config = dict(
    d_model=256,
    norm_place='pre',
    norm_eps=1e-05,
    parallel_block=False,
    init_std_o=0.00279,
    beta1=0.9,
    decay_shape='linear',
    seq_len=1024,
    steps=8939,
)
MLP neurons of a small language model. Each row is named by its layer, matrix (up: input weights; down: output weights) and neuron, and shows model dimensions 0-255. Each number is 500 + 40 x the weight over its row's rms, rounded and kept within 0 to 999. Numbers have three digits each.
After each neuron's rows, "fires after" lists the tokens most often just before its 100 highest values on Wikipedia text that the model never trained on. A number after a token or word is its count.

L7.up493:514502548547521523528422439552522430592444537601477559463517622546485549462490433550476523492476492568412521494400529489496511438517526474482563533491462466421476474547547490463468455522444482475496526519438558489556504567489495526500527523519491452494512442554490490543472509471512479479489479525463523469528563490414485477509540507454558488514495433479533543487488519550502483530456418555486496435507447504491516580495429432479484518486471509496501475506475486490509517521514500580489513467517467560536530561481517457524509541516502560513560534477582525527523571577473585553535492462452520442583530514401466511565487469526463464478510465499511489527505491492513466474457510490470440466442528506504549490519411445552459550559520564471446460496519526524488511448508437
L7.down493:454453505436473500461532493528490505491490493425528387511465465530513467567505582486510507490515518421547496566529459505479540542479431458513514465478532517514485444475448480539540559487599533479470467524565543461399552493574481494483466574451543520517484576487605464505497517514458523455462529532534496466494502529601458519545522470528453474484512536514492468516526475420461552457581541424515464576474473488530461452518562445507514443459599467523456560476478545500526463481466535465505478546473582526524493394517501555461529593478513445490452501569535480477470511425531479461484514518544489503466434474526544546461494526541508463499539503513506481468507481539455492530507502489487544545478525462479451527510601504445518462490487462520540514444511495464513539483462593
fires after: "0" 31, "5" 12, "9" 9, "4" 8, "2" 7, "7" 6

L8.up406:475501505528491520589520508483445533470585473502514489553475486542516410577415453469540524408488532539506452491496477522524554506596491496561478547568516542447450455566500457505521418482504499505481471516468539463562542522476530480505433511512480542532525526517478449492538479467543485499462469509479492572518444442487468510500520541476531483523451481523544548488538456528481521448491555482494441451536449466470527471508510495419426565548562529456467414483492506452517455497559512482506520498536476417503509518602530476494509485414409541389477507462486465529531499451485528502479455471535505504562495468527540605546532556530445516497555510534508516514598572477497511471524551506458486489443493503459412569454534488446495500493540442519445494531530449526548546452530487
L8.down406:550541462537496482484509448465484407468432470527512432477473516440442489468578533499555410495496516594559542566490489525574477490569509503449504456443438462517556496528511563507518475523519451574498505501542536475467524486499482491555471507486465465532548456482538496476557531503556490455503556497468512441485494478533501472515507519524468475484480467512504470499458532519492526459532459503496500487500484443455447510504474488472581492552459456545553503602583542477487446504501443464506497448525538573490523574520525538512531477505486513442471517364520476475470502473547476473555579455519476505490485544447435531488436444521555495568474514517483554485507486465405507483501552494514547556551547497485451471574474534525457573534421509552519455479381573488526459579472491
fires after: " " 35, " in" 21, "s" 11, " con" 7, " re" 4, "aged" 4

L7.up1003:487491541482489507454456504521455464506514527556498540580475577495584529515435438496499469560491528554520453453476481517499443469487551476474499493479581492440525595551458471509485489506445530514498484516548506474520570533499495490446471490497560464515486497468501515587506564395429563525440438501510485502518494409530518442513563503402504506501529555498423524491495501490568493428531533506424501495533484549537452464453522471535488543506546470519527559482492510457497487493519528453477448465555431454497525512473564532534502550501552536414554505489531473534495485460571510548609506488545461544496515496511464512483512515543386528510505470460435470568539529382484557469458563478446534482483497494451508474468470458508519494499507550596477452506589451454495500463500510
L7.down1003:564544542484548569466510563523478549531491513458504499449512459503506509542551524522445530462519462486404522546526491503544483571469476500494520526438472454494592518419506471489472509430493450475492438599526537514449545511597444540484482465548573518487476497511473392491467444520530521533547571506490483550569465508482436482499518426479439469482563465506475524490505417507512591528577465514453474456495484493450518598543499547482453545514530498524477441484440506508482489524571522501529505500452532492487454535533524490502473511506496462484482517435497476475468457482501483453509494510499489422473539440427494544505512514484567445541491476541486483537442500522555483482564394533542510486517497553586550426513511569491438478477459520421534490558453558469449480535557542
fires after: " " 60, " is" 7, " was" 5, " (" 4

L9.up913:535491441554420514523486497469470460476544493524483439474526487469540530439417486420611509533546592510454505492449504478464496513538508528456494529539540545469457523523506417493575531491552479423475547495539546484534548484511524578452530479527479539531446465459505485567516447525485449447499504565558535498515509443502546503488564577475513512542472496497451543479506527569501433531551475510536519502525473461457431467487487540366509509572563514486483506527451551494527448462460564465508477528551436471602449473454443475528478509500522468495480495468493583585547489505497505526544485498489398525454485498536525471548482476511442532520597546412545474547514485477496526478482545479557519501468481513481510566533505458449472542475502554543472461479508498518540530490423463
L9.down913:505475484536553558540468467464560543482543452565436464520535511506523543499573486420490547518499496456458415513506554485495522444464467514541475483472508497511470535525542503429456512524504510447531530474567482546575503479451584458531521463512496492497493456358511547515396449540510498579534533485549462484616533517513524458482594507529523548442509489513475487497572517553448448498485517574533493557556548464542527471489513464549425440497516483489501485512457522512523509513491463501471551440482441485511495485492444559506441468480534483519512498572529531466461482505440455521486428568439468450527525421531514533438468458478469450471516571478500454519494554445506480531508414510425551537518560492498536413461497517493507495523529604498530501469494542525508471495448535
fires after: "\n" 39, " known" 13, "," 6, "s" 5, " born" 4

L10.up720:561455506493474526526488561482513511510510526543548514467508498548490468555497535457488528459550560530485424429538535493583583441482406529490476462551517453502492481477482478467508525521550591484454523497500488518450560381518530514468423490431523426539550473470617531472417520466544488479479520538503509486478512524493472499429502512423541520546516517576470400493442514521532484432494520459464535477486468503425492498460485447488553515479401593521481500472487541469519446489507558572550477543519429398489532482513534466536503485476525461500488528500529512584518496540524542497558466489497485500502545537535551509596514492515485516483464467377472467476475546490542550490535571462545543477468508501430465504464527461523522542545507445508483473442499496540522489473533478
L10.down720:459429432464471445451533505401469502466479535539528522522488500512523477509523442529489464524511468539504553561511527525528463561464508488407568528525512510542424537470505476447447458463487542476479511547451530417518526488529508485551503497535552530531504482510491524520515501572509507487559447500487520511533489518458541503514507468506471547501496426519512534486476519468483496540530430432522512506531550503530503563449548469452470505583504466495604495564506526471525518511494480483445453448660535519531450531498513578419428479535510467479562474359444535511507450462544531445446514405456486477504491514483434478458533527532445533515513549517518543491501480524482396436523531565501444554475543532572520529512535485555488446580477469475485498472477496441531492549501510
fires after: " " 33, "s" 17, "-" 7, "\n" 5, "}" 5

L9.up585:519486544470434536502480453496424535477530477560538570502575500486557452560501487495554543501578503559482533494459430514508535495534498483507471520528489440477518503551499470535436460480527540503494504528480463536507561439581531542426438508533532447481478448533558465552435417544504482509492456548477431453576477432523507466539481503461540488464474579475521529487466504535552555477471491539497539417555489519502464461506465480412484518490552480522440470489538548526443396471550499497460530491511428489515481516440559478529518571486444460488557483473568499499516490452505515515558515549528420447539553557525475488526491459550471468491566476528503548544550531468519537500459503470483590459466477441454452507477418518545417448521551483469454473453582475496550496454520458
L9.down585:517530437446485488455505549507485501530515496462513515487538447523485493490488523536555481504450464506507527469515493457577524417460512516534488499479522505453522479462529490444524502431507447531480464503500491479502540449497459515579478541497421561456496502583546451502524477528417529504541499402448519499451485478459516591497480535449541498510559527503616445502500465482534478537402528486520544513461543506450516541511507416503528589442536557507481463380502480568459437535538467526502438524498505467527467500560577537564498505543415514538508508397487518473538571448525501454524589542550438482519406570481431578498432512546554502469490507532470517543518546535465486452476451521491493447522500502532494476527501561548491492493547501455514532517419485473458484542526518
fires after: " " 59, " (" 11, " the" 10, " at" 4

L9.up447:520438520459483498555484465431419450554510499553521564493549566478509460529471500514551443529483525523462517476453491579430548517526533444464516544512537534479530595499442448454514498516589497470469541454448522510467507480452601536507502529483504523526527436531486433511500525532413452488523463493456497520488438446473549492520503447473505550503495526467484447497465507523509525505541528545473505456515439547455463457453427416447560519465554523458557465435479587485470499419556519497446460499527510451546496505472535503536522531531532534501501507501461589537481578469460534504542522521509551473468549545581494556523478529516445479510535457476508520563536567521451571450521483443439547470478469508456480536508473528498503479517498539537412448416580492590464460471486491
L9.down447:577586540516472527509479542558516499485512454507502498476556543445496535423530512417528492517550500449539584471517411450524480474492465498478452575474455473501531481543526562528490481523465540519439463502491528500555528443466563512509438505480508511523518494545512490516535450489496494512548472457558561448315502457488460510536522471478457569492499439472563429529492497568484472510536511448486516542470604497476511518468454534489530527404512496481503494474477529541392510472531502449545472538437505473504501458508481511516467492526526483546487491548478489580560447481519494526503514467473478527506477531513499511506561529572547521492453491524519458479495523559496512462462516414455566458491477479536577507470519531588469461506514488462474466509509487483522437514566339
fires after: " " 48, " \"" 16, " (" 7, "|" 5, "\n" 4

L10.up598:519475516525505494501442537497513528559450467495512476485497524470534503529544514520601453530597505475423522477519527451430610577531549477493406536544487481531522477519457525561515504461487476468403536489484516510519540415557509498418496516436517566487448439511502395511418580528501556561477460545516476498493509454502404524572515486509571474504480528499481451473470610544532515508522471493463525513522478489523509492524426461475470531494463607570464530477511551514470422487566520457527486470500446491544511517541525461495489539561488534506462467485527554513500481481532546475466447490547458488529450489479481566536565499493520493526545501513415509501532476519481507441487411502489568525519535470514484517490529473527452466499509560493491455415552469490528544394521466
L10.down598:542434453508505562428496503517518423533552522533467546504531529530505530447458433537491478529508473435530527492473513533558472482522468592523475461492496518512539443495547482495485451440525522459540525472527511456561519454464489556525468450505538545485503504477466603468514485449496450487482510462450509433531466514554526552489473466548424477484491527468489515467494449486541488455484493441514424508474534558493526534510473502518502521412496440549501430515522479491465534512538462488484535568513570480485518482522453494446444529451500487546539512435578583517433450560563516558555522488472589502460469532466459548502529483408575508574420501412504503572480515511501539550461585517531465456487522475511495479545465529568534420447519542573511503482415506510422537463491573
fires after: " (" 30, "2" 19, " \"" 8, " the" 8, " " 8

L9.up530:477500516500464512468461476523465497504523529573475541506530510465476492465500440537537491464508481567459457469420466502500503463524450570520487478498465559402482493514574515497441485529459496485442565529468417474588562530464569566534472575491468488517526513557528461574504536501510468545532527483493551478544460483443469436484483487428535528537511471481512562504493452511550433510471467488462560489453531461519563593482506510506496528508404457446483444506446563599517497488575509504453514496494532534571489473463506407509502499514497510477526472494523482499518553546461553568579487464537493524521579534472491517600593480525468455587491537531537498522512462494523456482466473526474508464460490508436511487511420419588536512473505527461453445548534524508446459493424454
L9.down530:448493543485453537509548508518441563512436550433489503494413534510483527478510540525470420557523439489512485517509536511489494513525521565497461515424531501406487536503498508526531492385543499499586416479450532432547464556503493437514437462467544505452480490475534501493515558518450475478454524468528415564511543553512530530504488468544476502484428550415560495495561521430549516465441539533591497491493504545496548474505515454505502449469526508490475517481499500460465485536529542491489479549405492516521453469530531538402476445533478458566460471563509523480472493536534461423453551459540462511534448483504516481452535504520515509519568521559512526567484500522496454501551539473492511471468562525560430468540536490498440501469556559493521525421426515463496566541500606
fires after: "0" 29, "1" 8, "7" 7, "5" 6, "3" 5, "4" 4

L7.up939:513380556515488618515536503505450458524495453580512513518484520521527512530466541512466556460549460509506473500404483548515448510475461487524463510576510476474586474509551532485474493463502478503534528483504517534479523453522493469429482494535513462507521454495549469585366501507575513514497499547473488453551513545431502448548563543466523514543465555525450464465473551554462545478531455505429428419588530485518447475460458428492540474533521521507481553566484480506488471447545468485479516428527472472532529510511513480515495563537457549488505500478473534491494517527538546506498447492477464405588558531465632434512503473541479460547554469504467472547569517478512509523516458542573532446534491469451510538507464503516487494485478546491496535443456486500549444449445472
L7.down939:444540494504474433456497516446433456533413559505492473497463407476478486538465452461471596442459530549475577457591533489529531533571438469508511461449530446465510441540530539481478465515471494495501466500459498478494511575560495545555473481524511523449584519560501518501604571420475542511514547407456532525448435481440498548503498524525529459554545480521543490532484514471577518506513486547502495452500549523508531539497481488496484513485554490429502456503515504518499525500469411520441494545465570454497518494496510481509499579558435492483522556433510512540512501504481490479505517426496516517499471482477477592579515474540521536485474403522453536540527485503518481452546523464433447471438468416574530537462456499544473492507575496538533482487563521573451523468518460
fires after: "\n" 51, " " 20, " (" 14, " the" 13

L9.up564:533453526495553499508529460478494449544471492565429473480449482479530468413491541507497437508590565494501462477525517498496590480476489489587453470528526515461513509510513413501463579510520495533449498510516487568552532544502498496466542508535468532499449429502514409467524435479483524511549495505465474458495539471502415471500517552490487584504552562498485524482490476552496496559528556546460531535456475612529514492488517424439534506555470527543493568487468508478520502407451587470492498461539458507525475525484532486457582571532502516446445460433526564539471508464489474502470489534501422494491520553538536470476568466511476447582596479471492436481455573544461503476455515521512560515456529461438504529465473482482491540457519529585503447521595545511526531503506425
L9.down564:399452533491462521469516445455551571495505545488480534426431539453509591479525460413478451466535433463560490496529466434581502514457502471513454530453529559455487571569528514447528505480475507575434518557492506519564486529534538447599516517491550475535458542544515446516501553511498457548533535472532515483475535503510513504472559539496456455510531495486545479526548515450515472539465506490491452484498472540490523496506500495493431528491504488483516451510482519535487473495495578465482490492400533516511497483520394504419534478501419472565482466520441486528462414489488420597481520568489504424505468474542576481542517542557499525576460506480501521484512472561494573541517476477475527511490482493545513433513493512527466472481487548477388505532471499486498384500550567
fires after: "\n" 55, "." 14, "," 5

L8.up633:562504468540512451540511468514504517617517518537501482491465548506517360557520541485450512515537504533440474484547540503496472485477534492465497471498569555431499497520511446478481562465455483481456497539547479455542507543514561486381503553570510479483514488499504533553487450466565542538516582507496506493531512455518421440492490497493541484505514539506480581450574512489448517482482487462456475457559543516486488493500537441491474473542464537491452483483561480521537449462521499464487518478533473506456494537504512547503501584554475592416553455463522498507527479515541562484472440480484376431533505563494475515455474476556459501529518449500476511517568513497463514414429586473516579477439490490435496545519445492466514520489550493532544476427577432460514492413492534
L8.down633:489471482474472575474496520466522549453529492470530504519529460496498525468532505577512488466504524500483504530497466457585493493519471442502508556516489466534490551496550432513486443547543492493477478534426526469491536551520484540534542466548455508482498482479531492449448511536536432483575519477519529402613466454477559542510504494472521491507515483440446508504398501537496500471503522501477495584603493474375527482498498511525474472504504537491549487479485533533438496597526491451452513521491465484515512481546463540472450481456449561549524518475447511490545520436454413546474505506507422563542575453502513521491475486545492414511521523488499544574401472427480533608501444451471607597486517502575465442457484526507528443492515558484481553483438504488533462528479493
fires after: "\n" 50, " " 14, " (" 6